Weights of a small transformer language model.
Size: 16 layers, 4 heads of 64 (1 for keys and values), MLP 1024 SwiGLU, vocabulary 2757.
Architecture: no biases in attention or MLP, normalized queries and keys.
Training: a variant of Adam for these matrices, 360M tokens, 10993 steps.
MLP neurons of a small language model. Each row is named by its layer, matrix (gate and up: input weights) and neuron, and shows model dimensions 192-383. Each number is 500 + 40 x the weight over its row's rms, rounded and kept within 0 to 999. Numbers have three digits each. A neuron's up and down rows have the sign that makes its largest values positive.
After each neuron's rows, "fires on" lists the tokens most often at its 100 highest values on Wikipedia text that the model never trained on.

L2.gate689:472547536510492507454510488491467483563551514500462491539465547557563552436546507506534525521528552483459494538467514516527561451499467515496469589540498528489463497556481493525515535524470515497381541537504525489485467520571521510460487474490527523477456451449410503593495510460469553496471531512524510546481476511504483554432447448483521484458476538499496470470497530517460535493531488541511492467519482508354519535505515512545499477487509530493494445471549529451528547483487509492605527526555541468417538574580523577479439466491557525608511450497518526474444527447482458516
L2.up689:481564528450490535427547434533529441474523476527445473517474512466575445505563463511578494508560464484537446480465564463561485549499466489484440462523462401421504502519519543561459518624565558547510536502524513463519485505531430478503441455472518472422548430534484535488570551574462484555499490537534509510514479582468534459532501580486594470470465523510483499498519537497453498526555510570518492478476469496520523617465473520566509484523543487527502482486496462521466544547531487567543417500515561464526540530556533455490458386459546462479505468476498494487487495514487532543
fires on: "==", "ut", ".", "pp", ":"

L9.gate108:532499455532572470504533515520496555524527465465414468519488463598578496506527487553481438526453489511458529549442503496483513526490455524518487490511516401477478514497518462484428499449472425543479470450509575471511432520440611449488552466490467536470528473571500479564555486522510458462486498451540492537439498560512531490540504557529511474516569543530459458468548577507414505455555522494492575543506499509455567586526489502497480514568441518497468457538474492474456560530527476534526443465474452440429475458521435458482440523492511516562527516483511501455474459491447463544
L9.up108:559496464500461443512439531496520565514511504531491457509451417499521524496492514543375456495544456506477580473475492500438529551440501553492479552435438493494527465432474559516506509471535427498507491535526521504466522507470504463465635551493524455509589536515475536503484468510511537472530483512512443475490540485588461538520619498551483488511606467396524491452486541569472481475515519508545512589508502542518559496488497520473567552483502511454514515486497474485466501486543495471459505442575472528487522493538531487521479544517454444552519487475494509544533546504461510518
fires on: " ", "\n", " R", ",", " J"

L8.gate630:475552560572453442538421437520462451540487487495503475499522478528490588522466426509531525477464572486458522485440542517502577499485546534443450436547399549446542481534559480566539481523486514537499541527524436472580498455517456480512476435482499419461529532486442517472546546439529451466539546485519543479523534439552513530562547525483506542478499577455551462484490495534483591527508523562545515501560528462565553502475519536522531496546465548515463503541483534510476498472466361478454516518507525527548560450488484477504432539477535543474471567499503495446458491428484538540
L8.up630:470515541550494454519507468566491541539513540573490455489484449520550533568499454512553490454437467560462465425450544475575548470468507397441416489520475513437455479529537494523487487492455555535513539532470468522492504465554467469549459453432450539476503494617484497515556514447505530478545523558549521540479470505499477500529573489510484557493514506416505514503472531561489551501498555535490495506552586444506527480539515508482505533511501620587520453548501473529451457536438485475539554547483526525492506477516469499458470499464532520515436556472493541500491535445495534521
fires on: " of", " in", " inst", ")"

L8.gate916:549539435492517499505486487536482420461467436499437462504545487579514505487444541502584527492542483442568502488445511362487508517465474457479531374512508511469512461538475561518501498431472501478533510557495542548560505446520496532517472476420474499462577452585505478510487491477516497451451524507534480493532463499556448489554537566468513513475472542490495456474534522562460494572567520445477513538436472525530479504488447534477515492570543504511415505465466445530541566530500536497453479546475453514472531502533500454501457524493476547486487498493490555467527491494479499502
L8.up916:459463426482525548540468515504517540447504530479486489407466484466474562478505514533496496555576517481505473531454498517477455521503356476536424457470502514469442465461481574472489377452482477512544502500460516518523511412475480550615491391477515493423456515472443533451520510475563503500509511481521492448501498483463482459544473466489447490452524530496490553413508461411509473530463502468545540547476530622484456529518501485526553557484509512536431480482512555509619520517509470521476528452472513447521524537475518480522526562523493520611459577451451550432492478491424539509
fires on: "er", "in", "ire", "le", "on", "air"

L2.gate251:496523484484503502502504486391454511504466503550451519595478505493581547507459513515531513574557494543587536494474539467484513459535458458527489501531499530513520503546468488503508536475519529449527557533549514551510484447489531498537520504512583512465431501527445539541572552501506515457517556554585496488494515512499463588491576501460555441516532538471501489464450468597510497497502460460549482453485457505506482490489545466548455469509546552449549477572526503418528471429512518517546555513506476553507498458546525500540515503524484495526493507491503446601468506427504487445
L2.up251:456542522415501453487446443414535480549440526449581526564559503547543539515567517424529530503520429462482482463429530508512520518502464482547488506494514494565520486578517524464506430592525561522552468573533441478466534497522457425465514416452476407474511520461470556497576507462499452529545517454492550465494571515400528546509528462445442517479519518486554526484464472527500525529490498535555487532468538530498530459514519436566472519444571521439521478541542587449473464552480474552505440543458546474505510490540500445537534482543516523547470496520516421490469567451516567528
fires on: "ad", "ib", "us", "as", "ig", "at"

L5.gate961:477497479468535508555520429515512515629503441524509481541510438547484585423466458494526456521573447515468527464475507543468489497493545532454465521506572464490513492554481497512429504511581429533501555537521483482513426457457548433529465511522435556479493525441471511490533580552492494558561560582631517530464491500444546446494506488436620528480500509506534451557539515526518486452544595463521548424510473481484478536480482481472503488536548540503535473535513454503436527535543495519503431505490493588569530490478480470522501530493545481430474502474529479484496502440414465510
L5.up961:525471555458470510556413477492499401506459504524500487502476461505483488407601465530482527456540525488535531555498490490509507485465543540429456543479493475457528611486488523475497505480554493501522430493472457532533558534537543465581548518558494546471462540455518483496572512520539487494446559540527540454440518564484526470501478516519530491454549524464468426520489457537487483452516581414636507485543427566487511487509512481550555474432459475505549519539489527552502504485546526469481471582529486508495516505512511379438456487459505530502558589430516578479572428433462522535
fires on: "c", "e", "ie", ":", "l", "es"

L5.gate181:504457480546554442497448534512496568600568477513455462521496435450474467469501446574496440478510555562442567514490538453545539485530548523527548494582455508532506539518490493458473415505528442564492522555503445472511534405488458466529434480527550470494508557514458468516524563502492551470494465492550455529533448526444468574519545536428515487438421531423520490490478467526440531530522502506531523518547461422496475489484549491494496556505439536479439449452486503530456545428552473521444500505497463499561529544541497517520498552486487483491559517502422431508457501474448557571
L5.up181:454518474457513488498501560471489520508434521507471624514566451566516478497538529523538552561493509534539467493537468487526497500427495458542427556527581556565511481551473479527529476586541459482580380489528546480480594495541490523430442484505508479499523461500533446517492440509607432482524493517474583507506528526533461461486498498386504517559483529545424441532476524469451537501466496457476487542479442514489488474495457485460499426553484514538460482533576535531560480506532510567523616460505460513455514501553494520544554529568474514532467565504532488475447481525567510545
fires on: " de", "–", " of", " De"

L13.gate959:449480491474495521449567497506525499520468540499449419471470498548465506535483500522469485510490552503450531464464510500522458513517596523431534505527453492533515489572506499461479468524523517503457572473506548453601510473528509414527498533543485545486543507538429482546562517518505534545513519473568553466504543524510474512495490495509502452415551508513439425478573476515524458498495599529552493518529456459551436469501478410546423543553520515555511446485435431488468519541640506494503468493483518452480526503543448473605514568547484530510496466547532488473443535477476462530
L13.up959:500552472472504496455486481489575459453376495489546470497413479527432484428478476510578489491496518498438472494562436511441559463491437495509467482469487455551493510477499501417468543462542502504445531497493541488482562474576514487596433577539436544488486523512551500473515493504484515559456487512551475411516445529486548473520467467494457498474518513490501481521455517513434512525469503445454529563471525531565515523513498574503534424485592536568491444531463531527568463535468477475492442497524450452594477410500499500519483542576486500449523461501526458521487398528526441503
fires on: " Sc", " Mad", " Sh", " sc", " sh", " Ch"

L9.gate999:544459538466502414522460483516486509507524505489515437395531513491500505469551606560550483533463511504459571502506528484463438437586530502495524501532467456537535537477558506497542528470464420451511547501536486521419529443472420516456501499456495493491488562464530558511515559478607442468488458485483511497534507497511517547469425522495517583489504504496457486493519462554466523522534463487509468436522480497491486521487515515486453448533412508480493436496573503507538550443509432496443488513416452488502515485485480473546553494466505511562562477506523479403521535491484547520
L9.up999:516456494523539485497517545445504528476463517481438478490585545473571516495527532428526465508456535501596524532530562565475490521492512519532534506433486507561528519514471506548463454571483488462557476498490518551445492511440423480461554505522563507488433478499431526526535519576442516448490537500524521509517477482497555477468471519494554533414548545520535445524548416412508511418541494508496492489510539494487473495482488481442497552447453400518487466536520483482468472469559530500519483527506528551490508521600545499542554517510459436549464524492499573425566540549547449427
fires on: " ", " (", "|", " |", "–"

L2.gate123:471503486501531497546505491565541455506532431576408476473530401503483531484570467519527527435491452454552532454438468528548517480512446477478468449446524435510452500446536498490504489479461551502519485551508491507501421529465455492462503510440468476448552483477483398500491530419487492495498558444477471462526553471536574544501497456514474589556482536483587500491535482492457558568558494604476480538472506577413448476539491524527527571539567451473462509412463472452540432393499511454502547506483484488532581563538515545456471477477482514462466510513519543510531529482495490490
L2.up123:504463488477511530603534504480497458501432472482499542535536475508528475432418476505519516581511505464614507545440489508488458471507386501428437464505553542511468540528472460528542468507499568556484481551515566547489487521499451433493471450529506461435483522487472492507511490534464526498515533541540533456501530523505557455588500443482549459498469520502598467523548522499518497513529479539533539469450474511542503480508500535468456526487534520548543463494446475489501515508560454464547497534527510495500525528467489514550482509492497468513521554446526552391534422504436450470
fires on: "in", "ic", "er", "ac", "on", "le"

L2.gate158:465478463511462470467525472433606476612481490501541527529556539521512520457441443532507387517520580563495459499458483508434523539455527476530553552464518571458507479466500467518471499503555467432503498474563457535525499407487472442522407499532527541474497468437463464535484491490423442490509517435502478559474486559507445492445477446452533523460479502457528480526521453542492509404530508476457493527527508428499457535487537448475457526523471472432482496511523450535481488515485493570479589419541461474544526388473456465532462529435500476493482519501555556514513553455483488483
L2.up158:490452478520443488468434475477442422530465468501483470564522516564497519479488488571472513466555572455490468495451446523515472483475483487488467466462463518547500510461447489467573449412480502503480535445481501510488474421532459541483509519523496532430486499473572433512474529542507457483584529488522579478465464487509535482482551489522509493529490550541511464484457498529424465529466536427499508484582497492439457484483432535497490530478495482455591504523481484444536423452468530482557462435496474486455485562519529552459488541452505547511415483453499561492426460444439442524
fires on: "et", "ist", "es", " as", "t", "e"

L11.gate380:506445497497465512476516494490483523558500455491497475534507499532527471581512497545579500524476500479426600500503641559378564533571561550499490535558573501472518522470444477565508533485406489483560562499547508454515507485490486484480465499539478531457548464497464569477562521490470453505543489503516522528526469499456495494512558450511550473580431476471506459429565472501566526454527519483571470514595491496472526450415490467585537529469498631487515462465459449436503505480566521455548554523543479506537596494488497517481523455466516476548552547470445522488508581497519474471
L11.up380:522478463506510586582523493474550491537558474578450429499469507505540499488473439552477451486473525495500491486479497470559514541600495517536497477483466527454466417495532554504475499503525589493415534468428506469568484525507538515489487491503525450509496544518421463492515572500494477491523444448454526435457506504470486473535496475478447522605507481497527461486529577479475520501479538529508512497510497491536485586474539572535516534483529530561493496592543511493496440510494445595491491548415504534541483479525452538540510475491539437535450548465452504506467465527505473480
fires on: "ur", "e", " gl", " Gl", "ol", " br"

L8.gate625:511480509516451402445472471486441522513586528520533511413506473478558535511485480486507506442563482563486477472568457502498525463574539531492454532569449437480490468489475454519476508513549516507511541526445484467507533438539520467479518516488484531436473437460531520473492479461491482418473554534461503481537451460468505506444479532410530575462480567448471468529489355510448503540503453511507449474550534426518464551516515495532481486493422538519528494485572503517421461471520477528502523462554503450591492438462463508493512532438505455503459500472525515524562522419510474501
L8.up625:468487558555547436520495541519447548509483542512474542478474471428493582531510523473497515483496439543458459557452505507537569480395518483418464488458469527559531534460540418555479494458486374543519494497473481439482496422568435520487551430437442490503569543478464502459500474494540528465490527515513553496476508542544530420496484466388520497485565502499496474462508479504455552531468510436522489467553510441539462518526464430464456439567519548465428447548478511549452471535488481491497494450566538480517521487506501541505486509512470544492495494444576484415518377417479531490
fires on: " of", "',", " from"

L8.gate538:457470515554534493522449511483501456460578471465396560506511476505476519473486579490523456514524502523526436509569517426523498530490547535509530485538464577467517446510536492464491451540508435484433483559477466422529479525506501461506544590507540489445556569515501517502452546507458479468537523529505440541456481485494434537502522466486551498430498566463522396457485482585504506445603531536500514501492523502476487477402485488530439517515510535450451435526504491439525509419544504499530504530489492510463533536476494492514491450542549472532481495485487512561558555502543511546
L8.up538:459459556515531502544457596546479483426500484427463441589493484512539530459522557535467475490538442501471456588644530450509491493541499483509498456508428484482503443502564507475473518509427437530438465503501541437488475448486532445471554498549486406513512567494495538446459499486514456467515485488537408542410472468447507471523558435529521396406520530490488413442486547513493489460542496524505492511467474542519527483439504463564557523428499495512404449511543464512482491448460443493532507514487513488506535585471549554476548558514588439512473465483519469509548560471538482514
fires on: ".\n\n", "ug", ".", "\n\n", ":"

L11.gate400:497500523515445492521523502506525467580545476479557444495481518485496525447471487518551551531495525542475568527467514532446494516540501573464512445597531501557568504510493511500451578452536474577446525502541397484506527496524544463522513530514448524523533529554455570468524653493502486530511460516603539493525478501478474528528478465478535466495420492400482513508539568538451522514552598527493522512516473502466445430482534494548566453494496480503502575553536425582473487526503428507542523507519592501549477567470465459507546567540504524460552581545529517513487482475438459547
L11.up400:504515435470523465498502480537443515587466447489554534528537504552494474518509472485552576578505476524526493412461539509508469453568470546482495536528566473415525483564503554469522531579522515505437466531488487503534498497511476505453509509480469436522503463474504489396479471491505558571523462543552515495449542473391565454510487489521516477509461506514453497518462465478507521515550473479486520419517506524539481472434516502538512498472505541508484523501518459491463500569530511548511542553453511530538533503478454580535566498452484505530470465451459519489465478518412491482
fires on: " sh", "l", " cl", "h", "pl"

L8.gate931:449471492559529446466537436447444517544467485597502513447527507502553526497514493479526512522432515541432517468522499535472508440538506528467445485516522495428516453522495459487487542524413497510554525529458509533546531505510463469520489477507472582561506501433507501510566492448466467481507582515547550564474524504522502486500510443482505507505517551504465426508427491546453507474483504447490501469560520486511588521512517472460507512504497560538517545510512471534502550484536427502534432526542440459451479506471476535420524542480473511443481449496490452495514485405461509510
L8.up931:409475515477499451459468481520558532522470555490540569544525500515466482472465487502529477540528428420460507481521498458566549500496442546417550445448503511557486567502519481493490480449497469433468531426537579493461484438489459513446493413484454519405506540454547574466445536553528543487470456508444482462499500495504537488491418554487512542507527511487512524558481510517444506551479518455459454394559521502555510497527498500465526543486470503490490492451593493465494497541446466533514484483566505467554477469551518503475536467529458537486511522496486507492508482507569576463
fires on: " of", " and", "se", " |", " on"

L9.gate85:503547428489518505469459464507464440522508441475470504515479493493557526462431503473512480518444417516434575526459541531599410476470498468422448466525481532447455511567563474561464510489497536586537446539484487468468517507558537429493520418526506449463515533449523502506508466486538448542424517519496500526536544534531555516592522501506523537537518528485515450476429573527425600540626495536499522548529523481368527487430501573519549480465452563529458539578457512548557561569523529539520447494448505489547516525604502499471509510484508513515460578527547550482453528476491561513
L9.up85:476441479420479553479491382483521530512505489517523526528507492529449551485437458540565520507511486518378496480389499532477508549469423491506478489517493419476528478501480510516577488527486507541485492497437483446490546460517468542486520468545521498542467597484490513420458416456488520481497452563574530537492522526495456510508531496515493525435501514517515515502516440427457523510501514504472554509502532520559485539483508479568492553453514534476467537506501498522502514472536419509500404548525427491460536497509493495485543463478511512549474538437486535479578507511482517583
fires on: "er", "on", "t", " Per", "ot", " Pat"

L13.gate674:505501481513512411500554435480500509465508536515535437569562489558469523517463532449532447477471556573526527559488503519487545417470530567545562421456389514491472592503508490478463479444551500544562529495448563482517487491501494466529512517564474495494448491479528524526529496486531442509515513505556496503510443501488561465623556564451544452468506482449510452501484490473458469511493511484458410429611519515478506589509452545518524463478486506438451498523548478457493501492470434452503517579460481439519466509518384485447436486443543510549504461494567428545487455483440451494
L13.up674:479429435546513466454511465528567437471551516508546454474542460482445530506470597534451552460630459537519529460461508526542411530384528540450465510469473539541509618503485493511510503499523517498534479517520463456453518510519448468507608574456475511512542500469523477530502484521496482500478512504511497500468564457502536545543547497476492533503481510480438508557463557525475513429549498511501438521484534519488545466500458519487485547496510405450514521570561439478541441451513555459509474430485542466506480469471461479546517507613608524543439499524523577567466544422467443598
fires on: ",", ".", " with"

L13.gate118:468468439492478440509576548466522532493481435520554575650485489574540468502456450521485511468538450482539505492453513493501450459528480521493579571576474512543486504526495479475537527517503485472474463489520502483504458499578447558497497480531539509509512403438499478593511526512529455531527488558531460540504498414435465499505548474512531519470481530542530524452573475495531514386524564557487490429543544566453437482482487465488451512486533468414517506604515406537439469466546564445561450516443465455499542543546463409419494455473497523485463529503519521568424534454477456475
L13.up118:508468430422431519425508440519549524475459476474446474487484488519557515460511451493486491560556512534493479459528451513501548504458507461505484455509457459525506492570477566518540461532538506497528468525462527532490561526526445521502546502491547431522477543489525482513531400482477442513498512456547417531501420571531474491560532484498446539478473479506488515528497410523539541484530474511529392399540508538528440490501475482482512496461596452389522588572507466437509511516434425577509448450487424499516445473503447505528475566420515472556445514527483502463504580465546554508
fires on: " gr", "as", " Gr", "at"

L8.gate36:525519461479452550490583526489523491444473441527487436507468470434516488504490498526527421467539540546518544501511521510412432506489531541498504440469500523535519452431446494560453532466468397520520476535479547522503560513539487503532507500621448499418526473452531504527543536475481448460524488512528441495539529529487496534551516521545526511536504497453401489555618458476441522416518513464534542506502516487513484523417533515547511553477444462469457520524499487510511551441538507542472462567456427517548537532513473487501474513516484502540520535487535492556516450538485493510
L8.up36:484505448507505523462509581576495480543535458450521454481536510582491506525479514477471448536549474524486467481545558414537487512503536480517492477456521483439460533493488562464468441485504522537439523510467518439453514618528536465459579454520472523462511568437476385493513457505420493431429414462516525463440567481487452486527525552495486532527473450405561518410508477543471474530522488472507480468466561583530568479454583512562468464461539628474529529536513483438509439547517522500482473541396463577540514504497536535503494427495444549507427470450525476466505496543485519475
fires on: "u", "e", "or", "r", "The", "ur"

L8.gate160:488429545536514478482523456538478494500508483565437504494503449522458491483468550542516464497572526523488525516546440528479458504406524526501501442508564522454486488522521506441460437497555478542480475539540546466500445543534488417486544498450521488471458553508529533519599518544446516564517506586603501544544555433509449572549485541505545460469480484488449439500503550458400509429527504418460567501535484447485517499439474436475435499479474509435484412483522506449482494490490538533531471499450498482489519529456488493516466562456575507467509499471496478488451454463510462482
L8.up160:500438504578529543474542553552452478453509484526485436420449483514357451450538523539473521538481503465469524505571509508467492503468529574486511508523457508464486533532486493466453480472503509469514458513478540488518485514497501533524559525520584481522500543510521524503554452459478508541445487526515587600501483488494501490513406466459495487435494531462430457483396511531519505501548491457477507478507401391530519510473509488509434604551556517467528484504460501516588504379492523483533481490567529544493612502437542497516541535523568529560486496572532539476462419512520545539
fires on: "'", ".", " z", "ish", "ij"

L11.gate263:527518486598509467519488509444451574508584517531501527501599492533495469513481476508503465445513544488494559505459427512481519493461469486520482515459479496466482524578596470516521500503501532519599542550558403537507441528444536456492451525518458496441490511552492534534484526516501515484601598596478468458466477430446546539560594482508559545519440503471436495572538568460509531487543497508431498495512532481505584501541501464486518474537519439477487475537496527510460511464528549465549521481548494451527519483470490491483479507492506585492520565549534502579517578488448454538
L11.up263:513517479518473458487562520442476506453532504507549553468584447482544452460618483535524517492580450478534549559558518513488459498500508501567502470507516531438512475495534510508497568601492463508497500529517490504470441498467466530469558531475515473497423444472490576582526543455517430515534533563528478497476524508566508530500494523544528516447445564462488446486503505496494486455604496530485461469495543553464486454469505486469436474530513459476487488561561517456460497477485518494480581444474494517522518471512512472515511490499539506488526474543513547566554540435435497471
fires on: ",", " is", " was", ";"

L5.gate860:512568559485508482468417599420479523570456464511523442475484532526475508511557479511595516574538449484420521529491543492558486475517507499491471517511477543519459549474543516536475533448483494528549507508525520471597526526486498487507478455454534499423498468423486555485530519533447399548462433492559494506481537443440485534488556476454520444458519528499509581480517523471433550544502503536498531500467417521520502512448439485593465515504535507510426457489460437559529523499503438504522477507489471481539508494512458483515522479483535533544452456555471366433448520519507440517
L5.up860:545515451484600436458436448575485547544445541531626441556470512451485477502550446501530564458503490474479483489489538506471524498500534462485528482515510463506501502571529472525523447468510439470477471497521555513509489461522458509488460526494449486427454480517474504557524552593501529455576456516573447514528493511520465474469443476506521441483535556507488504483512539445537497554514480530470535611466506358490540512530515497487531476441544476550529441464581514533437462451481453503482594554563475447480484432452434534527492484499616471478456468539482497602431449498496546471
fires on: ".", " to", "’", "h", "'", "ire"

L9.gate758:454501541440464491474445427446523546583508458528376461508481493520507483493481518502624512560494508452478503570536566464516431489484471503477501514475495481513484459538527464562467524529550400578444502512530468521510517457554506419586546481423525507494599498454529465485487523484508472469478498457521553560476494490495488493530507479516518456503567595527444482539493533499441486496530498510497556495532478496554504564400466506477496517475552459538507387578500476549464548527557391435479512504406463440501515528470459528579488471493514512523481543500437452494483437509429491522
L9.up758:437441534486522511494507410567543463500524540600488482512500506543515522495489453579447473557585457428466453497553562523546430512552497390483450457545443495476469439538509432510481447472530397516446516487553452527503514487457450406550530491512438525417527494493532474522556494487489544517390501481577548528537510434480565492502545531435501530499483516477502373546474533469504413539490520484465519529500444479477451543515440493474466555481503551520514451592521425484401427523453507513426489513527460522526519549465495498465441474540439480496518444457540480554468492509530508414
fires on: "id", "i", "19", "’", "h", "'"

L9.gate899:503568451425558520471505436489546417502463488495513509436519405502443498507486476503507457474536450472520535432494523430468449555460501489471495562506563485413448470509534567489479456492483499515515513543536538439554421519516503496471531525489465539455523503424512538517463509377498517592469483526459516469510511474514525506494437524506483518464446587441536518502457504571496454476545476504542462488507464488528441467480519512513499506494543575430435537419489520538537594462547446537476475535531477500451535554522511519515458514485581423514512540442454529459453507499497505584
L9.up899:523545543493495527511520397488558518501503506504457457510478463536427529495503472506574542443543513473443454527493503516462479484526439498429448505493528528504507457505451516488536535564534537462480527454483550471501499480478538462477548543493520542561475485447468465571484590462540590465597486607503574470500497443533492497501471375440484455506482553452534469499482449447517531459500494506561460456480457530516508503464520480524562563495498525481494528534491554486511498470574496524568491486513499515545569491475480456537429524453596497471494566455498527568410531539502545539
fires on: "'s", "'", "pp", "ech", " who"

L13.gate262:534434538519474486514507400500550459597529513492466490451501471516460544513495533452475513519444488569472484491431496507499462475465510538393460477516522545548537447555561487477479528467515529538496453548524525427512473508485536418535495515535426533475584439498451462480566509527499506451492476526565480464515517434578527518512479528485479465476522579531437449430533509499482491496530539530529545422546508495536486472461508455529464479464542543529524457560565419467471557529562447538500459475444500503565583450467511515514536540462536496451533473585492437476486415445455534484
L13.up262:480479496451552520492496501565555544588518465582517521531461473560454519559535483501484512515547481508480507421549450507580492522512511530412521426463503455528559499541516471526514516482502506502514522467487549520512524499564558536544529514524467538489525493468483511486513536467526516517459519547533417560489434507510473568487517532529565513515425452546481484476475502423432444516520421567459487500439478476534476526496510464551513446495544461506523517452453472486576437518521538445450460533479517510537478504554376442543493478502492486430512526460556527541480401526509510511
fires on: " Ch", "h", " Sh", " Wh", "ch"

L8.gate12:458571483498531493527517496495504465530527446540504485513488462505543471525459478594581536419506437573560490485499540502511503539584470533483585543549414549542526481518483517463529511507489476495509504566519511380476522507523484480585488549478527535515534517468535518527470525434499434475483496477475458444554480476548521521500524487503587479466485514445462525512490459561550531508601452601508518503494497503503520509446487516540503501500535497521398469535549454536570515495483485485501488538518496522570485538527456486479584558498550480556437488528492530501472583481533468516
L8.up12:427550489523493507518530524505462467528461439459449494487467451501511535461443517559515451489498485524509471495552503451553498499535500542556570476549442556475497421503514491477509517507479444513507515482470505422517521520460529479558524521536527491534508516482496501475495529480468522472522504549540500433456441524527561472500589502483585430421512574467515527510495495524542469542604538571477531479473475531506465561462448525583457457502509490485427499505521436566437529499541497507529488510482586502515469569522419465469537475507586521581474482486532540484518538483568461499
fires on: "."

L4.gate709:539556444486516458461556541425555533462505473512505457449480504451556513486477500634560516506497474557456559528515564509517483542457506524480493421470575489499522506462506505521506469537539486566560582436535450524456552524496476510471480486570515563507540446487445483579522509537520471528450548454462439556458529548513510551466559576484522530487546492502495481453584473510485506435479517476531504522443518498537551465476542469461438485539492496465468445561506489573487470498539470513478525501470489493606530474576416463557520518507489543541513541546529527445483523456486493505
L4.up709:445548440438468455519474559474478553506531492484511543480459482474526449547505534542567527505493414475545473522456532562501474549542488560441525524494509514561478487460500463506452507490483524503535469564513492518480544410503482519515494486517448534504578578469575479510509416465492489409441481524497554430495548475484473466575485457491507543539469493511518512520449454493493491542541582486495487533545503520553478457480489499535520440473455534555553538510488507428496451451531509514517516465495550520522505504516572508461558465604480511532531474523520436433499511436470509452
fires on: "ur", "ed", "r", " en", "ing"

L2.gate669:500553486511557466512428484516524483517518486465531532587510479510549493577503486472577579550498542546590526446476486475478487513472518522491514492480563516474543527508513501537552505476554449497457525550502484498506446473475510492509492586456544545429455414468459558559498468483506476459482482569477457481488471543575472477451542477525465478529533553539498525518509442443519461427555441512496518489474509517531479520478469492519502530521506506479591564571558558407492479436564493493563512493498565478512562438441444434444496536503464444439473572532467529515458470435495454470
L2.up669:516510547495541466526449548480477533567524508575547500494508466517540435490551557491594473531477547422494494545497531489454499522589570501446529542531439564446434502450464507541540517488416448510485573534458535567587542486470487425534531513500483440519458521502524448540528483460433514566520480523495610549518489522504532538515505546501518477469531507553502551554515570465530498552476463483448465497638514597497457539471518532496498594467463543519500508488479483466479442513543481438522538508461449510486485566500496503513496466449483508525483506519564463503517512497440464594
fires on: "c", "ic", "e", "rick", "L", "k"

L11.gate98:444523475505477486491509459463571474494476477459493509474530486576527539586487549492555499468524537560476464519520468470562537463418515584515544389438484411507526523467447486506501484451567562495420549488504477525526475496520492521550458478543541556391496466515501524457520482548495492533483500505549471524508601551469523487536528547432492498497477549463474424476523464531401473522541539428488508463489516479449524489483568455514504523511546561513529486498537493445461512521450401517511483475458542468493510440493484471473494527477502608549479464505538474485450500495511495501
L11.up98:541569489500536463493494516508447472496547561524465526584418478547585522489519543512448500506501493526538473472530504479486510464558504528465469500495427585523516525500493475550559497524459432583466482462466490413492522557499522403422483496534548520559538487436537522467445495496533472502429451474534452555519496487492507526571551421503549412443525529414461441535489516509506515520496489481540503501439476485528573441514558513533442474444527514497524492496576503521472475539500494363525502496544498541527487530523516485519463449546569530602511482524557461492505536474425467467
fires on: ".", ":", "r"

L9.gate261:482453540500426499527507559539559472500518522498446448444535464493546512495477512523482545524566429544494528510532539497509538449569532497532530516617538501593541473413499482507438480433473535441503491505538495495433489413476514491461522427473441520449436479518437493529538588546540453478494470512420529457477466480575520504522487505481601574492501526433502470512532450512506508448541484530523513497519486434505420492494536478516506496502516536496484506562537515448482572486512574499478474531502521521525470441514534536514521509537472548554540544451474565478484488466501501489
L9.up261:483523543508546561477452547464470473418387526504535580519513504423487599530539503484485446500526466598533533497542543463495519526480577495514522494441519524540471509547514505509457562476500533485489505576567406521531538509461480555482475497512512533490485546448458521502396506480378505591493566497480481524544553484491517504503485538520534504448542531503490477482436547565550494457503478508508537502483551486521514488489466464504550455527544472586542534552490546369484429489554499462433609528511511540576491527565554560423468528499449446446486442486499489433512477460447527464
fires on: "ed", "ing", " (", " allow", " |", "ired"

L13.gate274:492516443485515555462594428440532498488523448566525448522487548558507503462527480515563517529567516585443512531471525515549481469517469534454460474491480452451495516535510533485583550454483501589511495562450514407469452591604462512590491493430498556469555515533488526477516523454498502493479522509546485503533553493484517486527474422538552444436431497548426509521475541527493442545514578471504485474542531520515389530492521497467491499452537583511524477523534416534510501546486446455499492554474486449519498498555497522496521411554524499465508485481505464533572461371410498508
L13.up274:520419414414566452506498446445519451516451462586571476446572513579569422480472583468479480471517509512464487495503496524476505502489481492504579480499517501404497526513533539500521570480465496540488542529489527452579412487516498485560467452455498538473548446445508460501500451465558593485447531473524468503525525472466453436524496474529563490490443503505487493449541531500550494530524541521504492411569468507461432512518534433500521478525563455522528511454498467508493531619483433517504486487462503490525515440554507432534516472476485563473467405518518483509425463472465596527
fires on: " sh", " Sh", " Ad"